Part of a small language model's weights.
Size: 16 layers, width 160, 5 heads of 32, MLP 640 tanh GELU, vocabulary 2234, 5.48M parameters.
Architecture: learned positions, tied embeddings.
Training: a variant of Muon for these matrices, 320M tokens, 9778 steps.
MLP neurons of a small language model. Each row is named by its layer, matrix (up: input weights) and neuron, and shows model dimensions 32-159. Each number is 128 + 24 x the weight over its row's rms, rounded and kept within 0 to 255. Numbers have three digits each.
After each neuron's rows, "fires on" lists the tokens most often at its 100 highest values on Wikipedia text that the model never trained on. A number after a token or word is its count.

L7.up10:162146178117127122100152155139133183128135111111114140129160084128128188111124082129145137112137111141152113060135139129115115120163077146100116132129106106126138138124148141160085136118141113071138124107123109119124109145110101115055134101102135160165139110119153140130138122111105081128135111129107140127108106111080126174139134106153115138106106130114167125172109129076159135159094
fires on: "\n" 78

L6.up288:148110159097090121150117163196134148090117129127093132138129115144089143159097179155109145099110109139126085154080135103127131153111163145119155107160168106094116130137121156133116111130088122177132116142136104141127149142115125127124134093122099130124097138090129122139154132144155100112164159114110069134133141091076152101123099115126153125145122143136192140141152140136130146095150
fires on: "r" 35, "t" 11, "s" 8, "ra" 7, "h" 5, "z" 4

L9.up86:124136141118176109112110150160155105135144106156130098090106163139119131141092104144105123106090146097143182107116079089120143150190155120136130123135151153131152114134075117125175105111157112115102133148148128185136147124132141116115118122146114167148112144148158075122109143164092139184152108090164064098137128104148112141092139150099136119144118104133126154131105125110108126134112
fires on: " s" 17, "act" 15, "at" 13, "ac" 5, "s" 5, "p" 4

L11.up253:103123123159100143118115159122098116136135156112116136145133099127143071119155128138091103079114161158142136144124102106098120110185103125136055136138116150124118116122163109123145141113116156131166121153147105085106122137085153142171098144064136168106121123142110166120078115175125114110109124149144132146147178160151107178173119122132150146139139121122085157128141156110146154091101
fires on: "ical" 15, "ic" 9, "ance" 8, "hip" 7, "ial" 6, "ual" 5

L10.up49:113090140158169138169148140152154164173106140130167158156106102140123102136106182147129117081160137138147143087081172155139128133129110158095095168109156132106108096119136102106118121154101125115128131141110134140104162110118149096116128168132099145126139122150125106127098117149104116155151147133129121129080085119119145087170113101119100105105131158138121122118120143140136108157161
fires on: "b" 24, "l" 14, "n" 13, "og" 7, "ell" 6

L11.up573:110143092119108142135153152119118110118106137136100116135106123137118145126091126140091121107146124134160121183135149152110123151174138122121143151168143113118110087143124128165131122107092113133115113134121138100156163144139097150065140100137076155141100119124129145154157058125104144099139081125111137131117150160069127107101140137116124148178157156109142114105161159128084087110183
fires on: "\n" 42, "r" 14, "h" 7, "es" 4

L4.up341:150105172130171143154151157130115145158133169106173135134130113138130103139152101100141109129133130098118157096165156104141119129159079106126132141135112121135139146113131114116133107151124151077156129110065085142096106139104076145101124099134143122175134107103186083177106149105103104098132164098137111122134133175108119144137164142142110108088127198155127119126091142096125109112123
fires on: "\n" 98

L4.up342:127144095131115084120105137150091128138140134137144148138094072125129105112127160107086114130155138115155133166116127193112111116145137144121129158145124091120162145116177131137101161118151120117106129081113069102138161132155174128080131111093095106134110132140141126130156087114141129133149138134149155157132121114154145135081127111157115178136127093174126147107154173145100136120071
fires on: "\n" 86, "\n " 8, "-" 5

L11.up533:126117162100133116138116130137159135147091115158133111109118127125108136125096131121126124124138139146106129113130134082120104118163151135162167109115115083134138096106101129102096142170142112175141123127109111126141182101114087136129119133089088168128100099140133139155160153124106134148132101087162120130104166120086147119125105146112171136171157124138162175153176121166124134120152
fires on: " of" 16, "p" 15, "b" 13, "t" 12, "st" 10, "r" 8

L9.up60:135116128108135136153130166149118087176136102149159144085139136142092098152133070117180096149128134170107150121124139126116139111120091136076140147080145152150097113108134095147117163097118122111139128117149146144127112135110135135148164142153134135114111140135117126183124110139164178140177139170136115117120162139172133110119135151113169090129137131144101127136131141080130134107160
fires on: "," 63, " of" 14

L5.up459:113117125120141177127131148097129123130124121174143121144134129149084145145124162138118138140108105165146167118139149120098154128141126147177126123115142150078092140131086138110096163119127098150090089126131165107154143116120142111125126103100125149132116099143110146151148124123118162145114133113129096079126140106174088141149141113095106120156122134105122121122138150116134186074113
fires on: "emb" 16, "et" 16, " to" 13, "p" 7, "op" 6, "s" 6

L3.up420:148167102120095073120149135137122104127168111133115137129184131126162102117097135140132125070114112122160154144123153169146130115133131143127140108164153072158139171106154099099102139130118160129148143131127112115149087124131148125129115115118135135127152167101129160113178126121109089163156095141140157151172139130105135086150153134142064137128085137121091120134077156132130075126090
fires on: " ==" 42, "==" 17, "====" 15, " ===" 9, " sim" 6

L4.up530:118149123081161194120119099117125129140117138111134111126171109128127100104139127143121147154092130121096135138150145096109124071141122145130121129113146139132129176130142126124125130099142098141098126111105122170120112086144152104138118170102123138134133146172107115170150114141180102106167169100078133147127129151127174110085137112158139119115142092119148118097134130122094145104108
fires on: " and" 53, "," 24, " &" 8

L9.up488:074123187150152117091114139148154128098092156136135100094126123077160144123151155120107150122134107141105096138110121144137164154143138083115162118113145109116100114154116139111103120099146143110148129122150157164109162120115142079146136120108097145143139133113142147200149160119114089122085105165113100141142156101151133137108133141154160137136171128106133145166075170090145116148099
fires on: "J" 22, "e" 18, " s" 15, "S" 10, "9" 7, "se" 6

L12.up385:127148132143142146136156087163114121134081089115074115119136138154120139121107141115106128115184126107133161147133176124166118127156123119143111104077142108129169124154090092124125112172129137183152145138174141184147130098168167131080118118118131147146093104111117135124133136137129118142100136168141161109095097149114126143147100098119120124124129124117079142106147086123144116159148
fires on: " Br" 12, "ad" 11, " gu" 9, "g" 7, "c" 7, "at" 6

L6.up528:146131131122127151087116165119126140140140122123133131103143140098141111167134100124070107097162091142146130110108178108121119135157079152131136127090150108135103162104117091136142159132109145122154114151082097148147125084114097108148149092133114155106093123132107099164133122122102158090124120156150118121133106098101127131140096165141122121098160169127139115122131117105140115088088
fires on: " Pr" 20, " cons" 16, " pr" 12, " gr" 8, " conc" 6, " Col" 5

L4.up564:156161156116091115114074075112142115084152094151123124106124162161148136151124128118137115155100142163136123135144133125089129126068101140094097152151151115109104144134112158145150163129148138119123104161132106164183107128099140141107127135115141111164118140160134158161096131124165140110112140116101101109153121123135131106143088126185132125129134092121119146091171138106142117143112
fires on: "ight" 26, "ation" 22, "ate" 15, "le" 4

L3.up128:140120104094163097139114141126100122111110158162094152098112101116116130146158116144129138150151149120128111142169132130077159146122139094116142150133116137115090166146150141159106150135110131150135121099099102119103121120114115132077123094075152149184096123146139116120146124098123120110144158120123167111144098162092143110097116158133171146128146132125175152159149132122151094102058
fires on: " re" 76, "\n" 20

L6.up198:149138128123154163107116157066138129099125115126095181101115145146140107148160195128108099106155169129144137139124140110104146141104154126088134146111105099086123063113125161106162090135138123143158139158113122125135117109153139131117119155135092175108135097158114124150128144115113095095152124092129156085125121124149139107099112145128108135140082089135132114119153135121135162075128
fires on: "t" 31, "ted" 8, "}" 6, "able" 5, "l" 5

L3.up548:132136145130130122121099103108155101148131104123172146152124087135080124138094134128139156140133131131132163137172127188087133130153115169139126088156099126085096110151138125095166128110153157137152111082084200121158195083163149127119126136113148125136134130100088135123144097105138177160144127154096076104145138145124139114100085116119122117069131120125125139135126113105124167145147
fires on: "op" 18, " app" 14, " May" 12, " June" 12, " App" 12

L6.up468:166110147091128163149136148164126135132129150151135139129147112124170093168179134055148130130103102134082139107134135144169123126131136094128133122154125146112129168056113107121149142133120136106133122134124119100178120091132116131125121116119126182157154088124105118132120172107135116144147110077118152099169117172121106148128157109103091110126081171132165157183122146109164118153143
fires on: "T" 16, "M" 14, "ert" 9, "S" 8, "E" 7, "t" 6

L11.up519:147131135142146117142151077112075139129116084109176147123128100108130134128180175114187152146118039137105102137125133104174140152138118118090125113132124122128138106165151146126123135156114105125160132157152088113148122107126150126112135120134136143122114138115128150119128111098117107120122091099143150123128120155099155147155133116115148160140168120131122096125134172128125132122127
fires on: "od" 20, "ud" 18, "-" 12, "ord" 6, "er" 4, "ard" 4

L11.up482:116152127108110112183094109153124167113153166133097169085170139147114140135136161147120153122165102082132172156159178125135113137119107180119143106116125116105138070154090127086136118151081127167108141116109110172121114137164120148153118162153151136127138173127102129116124118131115138118109125136139159089087122111102145113120096124146146140119153172158148119126158107110127155118112
fires on: " b" 45, "ad" 7, "at" 6, "l" 6, "b" 5, "al" 4

L7.up486:103113112083168129121131130151152152128154122121124145131069157128098099121098125129143123137119121139103129149124132158141081123150107137084162121149121116154126120092140118165118102101224179125133149140094136105136111081126088136136151120101091174107105142139127091120171082129137166135135107144116131114138142160159125143113163104178130143104180141100158099101111114119161141131141
fires on: " exp" 17, "\n " 13, " pl" 12, " const" 9, " as" 9, " ext" 7

L9.up207:095134135159130132148126142150133098133143142107095164178158159177104128133132157172165148141122113134101131128099130163115110121092137114140147153115094141129127098159111145107155145163143116123185140118135087132101110143122097142136123124150085134163158145148122090117178144110137090157125102160137129127106149112108128176107100112160151151109137133107136170081133066158128136150112
fires on: "al" 22, "at" 15, "ur" 15, "ull" 9, "ant" 9, "el" 5

L12.up461:119143114131158120146177137167133105141172111093142107127148133128144113083149124126090128128150104139105101107089126129101154160156151159104130116102121096108094140143133081117137143100128084164135131190120172121114141146076105140136158125150117158112135136149131075125132128146098157098136115097149142087129122145097182109122096149131087136116138155161146140114174119148156109110127
fires on: " w" 28, " gr" 20, "gr" 8, " High" 7, "h" 5, " pr" 5

L11.up45:133093134112159100111154121093094106105146147138140100122104133124097120149170079139113120157109132146103134127138170148146121150157102141104098086094123138135132123127131115153148106083102072131097134161108113089149139139101138127134140097161123085096164099119125136168134110141168162125166135174121120124133110110133107162108167154096163101140124128117144084097148130125116151128150
fires on: "," 89

L3.up109:069150137156187089140099184105119157103158126123127097102100126097111108125122117090168103124053138141144143137098140113135163134120127130142145174128127173148127145129095126105144121087138134063131092156121153136099108119150141157157134171114142141129134112179105129140144122146131141156153179160112079128165123105149140160122103137152110140090121170108112123165116132091129167139142
fires on: "L" 18, "N" 12, "S" 10, "C" 10, "A" 6

L5.up458:157119152144118128134125130172110161149139143089085133113132115146124140155141090069125159084076107125165133125146113159132127147140157092149147150120141108105147143113161113121143106133148104133081124068104127155136155143138120148112068110136140111136106105162074165153117142145105107122133126117098146119092154098139141178159132130141117149094110127162125146122134131156171127145089
fires on: " ch" 20, "C" 13, "ch" 8, "che" 6, "B" 6, " College" 5

L7.up216:160121131110138075131124115134103088136121140113092110086145145127116159110101143124107161167170133098092139125170180127100171137163087137145160111165097102106116100124100151126119130155140133146115119107155124138159157107086137094104115138129156131146082170114085141155124133111128134163080133114131118161131157164147108149149115115141143103150128145123149188108149147123076154098134
fires on: " |" 60, "s" 12, "r" 6, "|" 6, "ect" 4, "art" 4

L7.up416:146121136146146093121132163125076157122167117108108137136108064169123137163150124125106113088092097101140113105167146157140121124132101116170080134136133131124107111123142148151128113088117134124134160151099145132100101116102099161084095132120119134109130150102192090154144154111096132116107126153094125133117154166132095094168157148164164140114145157119132131140117135133145111119100
fires on: " |" 37, "\n" 33, "–" 4

L4.up53:129144105123136152112143096076121131121180117141138101167123104168141162079137116130098147140133151130108127143162138118130095139095152150126124132175088167145127091101123103126092124128131110119120144154086107129123130129146125102144133127134141108092104112126123115130158121114157153109134100119108130083134168119151161095073127149113131152143127123179101145131149155104111168126169
fires on: "-" 84, "ebs" 7

L6.up397:160069149109112137110120160124101119146090157105123158149156116159135112127093087111134188123173102126120162116165111107100140123128108117107130111143070112110067095075152102098160141130126142168141159123114118140158152126129122133102118131148122167108126138164124150184147134147102140142092121124129174090130155145110141121120150126102138122172193098171124136118142139133125134121106
fires on: " on" 16, " made" 10, " as" 6, " repl" 6, " all" 6, "ed" 6

L9.up426:116113147105112130142122092135124105132168177134138174076124098161147172106131136136160124127170135168078140132135148095131160150125106097120106163172119095119138119120122167115172134116116151089146104093144155161092130137129103117119122102130143144152121132067154155134125142188159167122115148144146129133112146160143124084141151126108163166122133114113073130103123139125112109151111
fires on: "re" 32, "e" 17, "er" 12, "te" 8, "es" 7, "ing" 5

L9.up424:144130142139121161142061128112127123129153076121155158113135105094111129103114128139146177127126171136102153183145110155107139094105185184119131112075138109117128114127134152135114192115154138089116148143158123119124130105153152139159134156097122125150106136121112167156159110121167142097181137118111125132154134167158142113078104111154143133127126083112115116072098080112120127112143
fires on: " |" 72, "|" 10, " /" 6, " 0" 4

L4.up236:137105131145080119116111151119127103105130092161103146141144085148129124141144120127113127162119113125115098137138096149103126131191147152135114157116106107135169111148150102168121171138141126123119136097140128108133149139146135124119164167079119144171106107141133115117112078135096100139116148117127116122110134114165139112093129192127137152128169110158128145095107093143099176206125
fires on: "z" 46, "en" 11, "uk" 11

L6.up315:136148168130164126167158127143136130142145115192108144118154122155142135124084129155118139086091133093135140113117169116118108146131152123112147125134098124129127118164140122139131138118120169122142137106140173135093137143156136117153069169116165111090128127137074104104109130180118112165122134132138161140134084094117145116082099148151147119106100147130155105158143082139134116183139
fires on: "k" 36, "b" 14, "l" 13

L4.up145:127106093125138136120104152142128101128148120133120141154121098112110116121136138102146186148092178131114131217153138129125097089150151123097142111146142120122105148099094115123127146111187111085130122154157153131126114145125171124163142216167100098147125106114110110117152132172126169118114145112098136137066117133132152150133142151109142139086140139154132114129112130097148162113132
fires on: "F" 15, "S" 12, "T" 10, "K" 8, "B" 7, " /" 6

L6.up58:161119106148135107153117095154083131122120135143104094129121147134132107108169127140138129159131133105114113133130143173125132165160137091139120103138138080115102087093150180092172133122124125125098123081147101146142139104133135142116125144131157183135113176057122157108114108149134143145108153136090107163117126137177090130117085111152124136135177138129137183091121121114115142110134
fires on: "|" 34, "o" 15, " |" 15, "ex" 7, "ov" 5

L3.up42:163117147145186132091139144118122186150117124159135179132108104147104109144128122156126089114128112113132098097142148129112113092105124133141109146136109122121156127136144181174135129088087158101104123162105104131088145164120097144067152123106150150123115120112127093164147136106130132160112129149099147089143106162109167114118162136125147172105112158134107122169123155127144095118086
fires on: "\n" 100

L9.up621:152071140141136137089177116132112125135164110106141155091091122094196125109119123133168113080109146121147143117088121172121125131152131178093119147136106122120128138152102142111126139177147109130119130130139124151117144102121194112112152167110156149131138143132183107060131164152109114119170127136115134140110159131160122136149129099136119110122140110144154093115145102112110129157116
fires on: "f" 27, "b" 12, "w" 6, "old" 5, "l" 5, "ew" 5

L4.up122:078147117100126077169076091097161149153132083151120119095131098130139127150125089157139129152085126118121125133124124133143148168077123152150140104146133094115144114116135094110128096127141116158130137119138143106158106121141146121149129129162122128087160145099139117080163072108133132150153139131116142049151117097178137110101124114088187139132122084161121156160168157117123123151157
fires on: "-" 23, " to" 18, " also" 12, "\"" 7, " 1997" 5

L5.up398:119131120127120123103111131115114128100138082104127112122108103181109077093116132161133153136120116109090097162121146122167191129128153161125132141144127141161130059100095117148106119119157150147132110180126124140131150157153120150127138139111131148094114111179119123144128122139130141171120143096075115131136145111125143120088103124107162106146136094162126130175179133153112167144121
fires on: "nd" 20, "ebs" 9, " s" 9, "\"" 9, " Total" 8

L5.up355:137146136139153112120156123135168131113132184126150174163183122107145071115111161152122129091090108129130155112095126143086129075109126168132147115141153152107104131150132157120142137099167129104142090072118152105154155132164157136124148142126129117093127143097167137099114116073131114123116156147130085133142100131062126153122102158110120095162111113101148129129121131103135104119123
fires on: "N" 12, "O" 12, " app" 8, "op" 8, "rop" 7, "P" 6

L9.up62:099102139118099134141111143096170107148116136085114110114156108098097102134133106122115116133091143128146144103074105115116116118132116090089140123081111136126156084115120095136107114127113122119131116149162140100127098094102126134099157149112154115103069151130126162107095114112138145100088111122134097150101206131139089121122128127131150116109117137099124142158155108100124132105147
fires on: "ial" 20, "ood" 12, " other" 10, "ical" 9, "eral" 7, "inal" 7

L4.up285:159119138152168153084146142104100130121136149143113127142088101191131118121120163137096117149113123158167149135131104129120184135097164134155153123085162122147127154109128148108094120155121140133133146155143105139100119138127128106149147095149104167113148124129138120125150105125129132125115123113111126114170172148118166122135121108121138203134112177138116127155152149136147125093122
fires on: " in" 21, "s" 13, "our" 12, "in" 10, " ab" 10

L11.up154:126149147117140128129140111146141093100128158148162155122155106136185133131135163132145159156105083095139109090101104142130147085168111161158153097136172128130125154148109144158083149160111165128084121148132126094111134155151126123117122107126092087114113138140089091147124109131124097093137145101098200147134131101124140137114142113126127104146140135105140137136105099143103083146133
fires on: " h" 28, "m" 21, "h" 14, "hel" 8, " and" 5, " H" 4

L3.up245:144145136167126128144113185124104099131132120215086149122119105154108144101084101161108124164108126138123105089116114086151098120161098183127158163131110135105138141126095069111124113128107108152110107122118133138138158126136119110138160118114119163135146129153075124148119103156146141157120116141140119125140156121078131112136145134105109136103122155150107168100137106092127142149180
fires on: "z" 38, "v" 31, "l" 8, "h" 6, "uk" 5

L4.up595:092109131140176148121134136179138150133107135139138128088155130136121123151135087122116117099110108078118132115141132119124130090134158154116136129080105156106173075131167128139096129085120129139124096150120122099090145140096153178144122192102154163094120102158146115129150134141158115144137123078152094126131133129132090121097176149131135139147110095093130135125126114119102128127122
fires on: " |" 69, ";" 6, "-" 4

L5.up163:149124153102133093111129095167175125104133097125165106155143091117142123081149148124144152150129127128106127114113119153112152129102168140186108123121167103075128135147128105143092140129106114114149107124128175137115127114121135167069125161095069100116144126092167073060154140148152165154124132139147154096125202134155128157145133111106104140138153134133092142098141176123147132112131
fires on: "amp" 12, "ly" 9, "ull" 9, " qu" 7, "op" 7, "il" 7

L12.up403:135111133115139135118116140145146079158161117156164097132144091134124085110132104138109148141104119143150118170106138126131143135156118136138093102137108136092086105151098120123131077102092115172157141140101145104152125130118101083118139130115139130149121080135140154169117159075134138161089108133136158102159109117121091139144109124113133140131143124076088078104153128113120178125130
fires on: "ated" 12, "s" 12, "p" 10, " V" 9, "ed" 9, "m" 6

L3.up91:143102133140140139122183142126151095124126160120141110131098140147143104146147110097127092135081131081167153114144146159127090142156109164125133116133142115121161161115118153094106111133109161087145138125092142152116113115085104145170178136127174136115125108159173100157161128089090086174132124127144128131117099151147129121146154108150073146119098134121141154074093106133125157094151
fires on: "." 90, ")." 7

L4.up570:083139124155150123113145127084146109130127135077165134096129090152162124115132146131125169115129134125180136146154129157127140169065133106127107088118207110170114124145120147156089107141115144127103113089159105074168120122147176086134126168123103115115124148101103105145116095141131126096109157144115135136183151142139168096169106142139081115151107113119123117161128106132143098101095
fires on: " H" 59, " h" 24, "H" 16

L4.up508:154136165100121188137129135104083116134144143100106101106169111147136132152096133148109152138124076159107113128128161097144124105127118151155178147141128088095144191126157137168117149108115117140114096119062148154116107137175148125177085140113145145127153129132113134175115124115150098107125126099109140166123127127098142138068121092151118140117130130112144081115150103115127118114141
fires on: "z" 59, " and" 18, "k" 11, " &" 5

L7.up330:175095145121165117117146096140111134093096153142034090097136150082121145115131140108118157123122142143129148127141142126109177133132101116144164105124160081087148085122115117149144130158169132144135098112118138148125147139070141131087127189107129117143122135122096174147117126090098151141112136119133129154113134114165114116123143105123118088116081127115133150114135128089105150115136
fires on: " |" 74, "|" 20

L7.up497:100091146071124170094148113141085130146134119197140186091140137116168114133092149142138076127155164121098087160129171123115092158100120143110130137131124109104151127155092137074102126132132102127143144148130129138112146146114087073127121145137126144101119140110101141084093162130105126169150119159119090114123153125092108153137179083119154125125122099121098094137116131125090147126133
fires on: "d" 19, "s" 19, "f" 15, "st" 12, "et" 6, "l" 6

L9.up588:147138121142136079130125084135136142096154165115149131106143110079139124170086104151155116123161140138134131117186092134137144155123147136153077121143110080139104096104119151104139116134165140108118141102158131133144120121118127116103096115126159131113102123091139085103157147186136150145134168166128116144150142126138122121141107108157132138111065062116138156137065117128126116148126
fires on: " was" 21, "e" 13, "es" 10, "ly" 9, " be" 9, "s" 5

L3.up582:113143108128193145073104147115115145115086119190098107110086131161096130167099092148109148122089101135109123119122155102092131123123142111135121133106113106151130130146125160154119141109092157122130119142088129148116108132170152160130143125110151144113074100113133129161140103167141109113121128102126140134125140128112106127154185166116125126108125161106125122161141117112099138115141
fires on: " |" 100

L3.up589:175164143157130059097126131104130143153125138141164136106143135124130110127116163184120129123126102156171100132119113119182144142129139083130141141114154103101148109149136132079093144109161142059103107147120091126138126116117116118122103147183171106124152124115121145113106110163148131122155159135149165115147142119158137091150120154109110132159092136134137132120090091122128101103094
fires on: "===" 28, " ==" 28, " ===" 24, "==" 14, "====" 6

L10.up467:119116143079171137113102123124110141117192152134135142105127145113110085104089113124130107167097137137153107191110133137128118120136144091143127150139168140129116103117114133120144152119170111133131101112119129117104120153105120139118086117113136078104104134081137156169113164118125141102104187093104115169100152103116136132146160162086118108099118095154133146139126112177177130148143
fires on: " the" 19, "s" 9, "y" 8, "'s" 8, " of" 8, " The" 5

L7.up438:158140125110139129107136122108135106107089121091127140087144110147100162125121149142155171105160161135148111105107141138092126120113146136136159111126115134139114093112113104104114119108121141130159105134121171115191148173098111161100120172097149121154118121146136119129150139089093145153118133148141141156132126144133142061167134149139087161116149168151133127153114120150096103114109
fires on: "p" 13, "nd" 12, "ter" 11, "th" 10, " " 8, "ch" 8

L4.up428:159109135150109122114121114142116133161079135110124134123149112123140127137106137090165114088136138110089138083133113107118128155158085163121152159120099138116153108167140125100107116125121130085149137143083146150096123134115117148114132117087078118141148091116185104128104134152145124126159147128153107150114137150126162145124145142147131111143119082162167104095145136053170148118105
fires on: " where" 30, "\n" 18, " of" 10, " when" 7, " al" 4

L9.up138:168147165139109135077114123122118099115124168150113074151107134146116092173123121148111117115130168151150127127123105139112121143125141077114134158116146142137132137133108115159139147116137107137132139124122094158164146123137102164089111117132110157108145167112137130141127109108142153145115170129097084098142164114107155112122105103187121165155129150140133096142132127135122172137123
fires on: " con" 40, "in" 14, "s" 13, "N" 6, "as" 5

L4.up118:169080135152099121149130158103114107148175131117100131122188121118124116116127137085107100130157148122143145148105130165106120157105149130146164154149102094130148160140095173103140089135108152136118134121099129127119134134069117117109122139059121109159124139162107114164184142094139133166150136121141157138113113143096169126137098109141140116137100099134141098085151142127145156121132
fires on: "." 73, "of" 8, " to" 4

L5.up617:127095153140117178145092134153083082110118132127125131159184104148133120178151113090124136090125169147147127157149146147115124145097148147150113104165140150154165151143155139134105124169107107128141164116117142152111168143162113148116118157094115079124096153125072136125143130100118108142127146145108103107142106150106121118114107126149115124080090116097156089148127135105128127093160
fires on: " |" 75, "." 16, "\n" 4

L3.up255:128131170162158100073095177151102131133127107162150099088124125142133125138092129125133136144111067132140132098128129135129146094153165141122139123147104125104147188149060171156113079112142126093116108146120138138093098138139113115118127150135128141137082097108107125155130108164114078144106156113125130126161156145121093133116167158101120171118089167122141117127124081098130125140126
fires on: " |" 61, " 0" 12, "ts" 5, "als" 4, "D" 4, "A" 4

L10.up23:130136156118181093155169160131129137094091121125122152134124077175114163159100100152109125126124078106140118109107135137107104139131090113153118165126131114121149121157115154155083125082108130127116119112131104118094092130095103136134147198120137131134108143101141092118160129145113134143134113108107152163106129123119151109162155123112158133131163122104154146143090116113123125124128
fires on: " |" 75, "ard" 4

L4.up283:158122097109121117066113132127135139138096169143086162139091149127173166107130115152109103111112133138140142103121143119140118110164155124159095072119139116117134069137095127097126156147118120126105122144115062122090174119090104118137148140128077141108133144141128098134130127149115117084133143170158124124111188135113104148152127133168138139115153150128142149123105157101094101141161
fires on: "n" 31, " ad" 30, " En" 10, "cl" 7, " kn" 7, " Ad" 5

L5.up23:123157153126156135129116116130153139128158068091143144136109099102124122135168112090135124125100164132126147147123143161128087137121165121116165124156105116146115141122116116145140126132132162087115120124099075098113098126117148127124143175166099101149116137143091142162148138155152149133116134120063143136113120114141168139204096104149101103085100121142133114177146151133142133155082
fires on: "B" 19, "C" 18, "P" 17, "N" 9, "K" 5, "avy" 5

L3.up292:150179153080149152153098130128176134077167130124094139105113164123160109098096091138158177144139130182112150120150139097122151090077144112178124146126119127134167175152147101132110115145146144150141156078120132135126155149130158130122112136106129149129140144132140132132113117076173142126122156126113138081117142157150126121105094148144106114120148106144113107124114177137121128114107
fires on: " that" 46, "." 31, " to" 10, " all" 7

L11.up227:155105114065138126141104146126115132115083132157089095130137168099113167092141177130134164140113153102115148138116104118133119103149135110138184096148135114116104134132134126145147121119123112190122135155127100160153121110141108166146115097118150116107078155146132139159125082150160124100118150157113145130105148104126078131108159111134147084148147152149140129144135104113128127174144
fires on: " S" 25, " Al" 14, "r" 10, "S" 5, " c" 5, " s" 5

L5.up342:103150151120169095118145153146124150115111112140166108129125131140092121128075118154113123073076111103160126124131173121096135110103142144132105118137093173126140155114110166151133116124130148147113107125118131124108106126115138186147080156111147101075129133113108091156129124104084085141117125120143112118121121150184118139100170099120125090162125144130157167138187122143097126104101
fires on: " |" 29, ")" 25, ";" 21, "andidate" 4

L7.up561:171095118109203115108106131114114115150136111138097102103158092158112088194152118141104129134118097133110130105127153110091166111148139126152151108121122122103139134135156148129132125120116122129148111142121133166134088087070128170093151183154140145116079115144118152109129131099137113129127137160140096171146183112107110085146176133113168128117117135143121081139114118119122121156144
fires on: " |" 99

L9.up464:108134169093160134128104150139142106158104153164156140126109102115146135122137119130122150062114124161145105105134115139118102148141109139106132125144111119182146127191140089170144114098135165122129108155119106170096175166117153105158130120142082138144106134112144102158101142132093138142125111138129096114140154086090101114127141110114129121163104178179113138141109153137151120139127
fires on: "g" 31, "ac" 26, "ig" 10, " s" 5, "e" 4

L9.up282:099159134164125137133154115161106149120152121102112132095182115129122112119138134143103130095106166135190108109136161149064142101164160166097128143108142133158135134143109142141118125121106096171138107116092141130163176141113122162141092168161094139155119146152116132107138155114106141129101102082140120145157121114129150117165100120105129151163140143155083099136153147187162124115113
fires on: " " 25, "th" 11, "s" 9, "ing" 8

L10.up160:110124128124138107089143130088081099170135121155104161088143158117110117139134121129118129130173121161085155147135152107112152156123126110115137132168131124130107114102135086116125123099108128104164117159138167154093144113121128094075140121158125093140145112124122111129162095141088113069135121130169142166133141150167111106109188119127141139143101111149123116115159135151130127143119
fires on: "er" 13, "re" 13, "her" 12, " |" 11, "ir" 9, "il" 8

L12.up632:100113103136145183120123172126179112150137143159082160111169157148109099134163144125125145144145134129145141147172131092168132128133125118131109162117096089108106093099124117133148112153101124115114163143158121119134145111100139120136162114116073112149157143139127114158160184128117136126129145173140151131097126110159127089155097101109155178128100135129100169140110144165076118093146
fires on: " F" 39, "f" 11, "l" 9, "er" 6, "t" 6, " Sc" 5

L11.up513:082112134089127142135143082118150116155094130100138126116134174124110122102111128145106128110138107101171119137181111142091146099147145105126096126120108138139101132106073128144111096132146134110143133151125128173110132134158159140172132145127170106140106123133120129178141142090124156128145110087137117107138108151146178119138141148114120067136065152125156099151108138107111111147099
fires on: "\n" 55, "ate" 5, " career" 5, "os" 5

L10.up324:111094117102143137125095162134134111137127172107104122159143154093112145163151106154108133132119121116119138100146127168134095135108119090131146163152100136126121105148103177114116155123117116154114128133105174111148158100121091137117163102127042135110109151144153143103183135099186145097153115171148155126137184113090093116139135091146147082149135123127152113111130127138146126112096
fires on: "ist" 14, "it" 12, " the" 11, "ur" 10, "at" 9, "ject" 8

L12.up420:110128132111134133158136067082171141111072133166126163134152146104119079094143093135150156151137150141108151161179092107139104123130162117108138126086142123115158155132151133122104097112157123113145150119153134161164112164160122151138161141115180134127092092137102169164166138115134161146163129099129112150158157117119132106122143153136129103118139140123130113118118152127120145109116
fires on: " |" 38, ":" 20, "|" 12, "ended" 4, "M" 4, "-" 4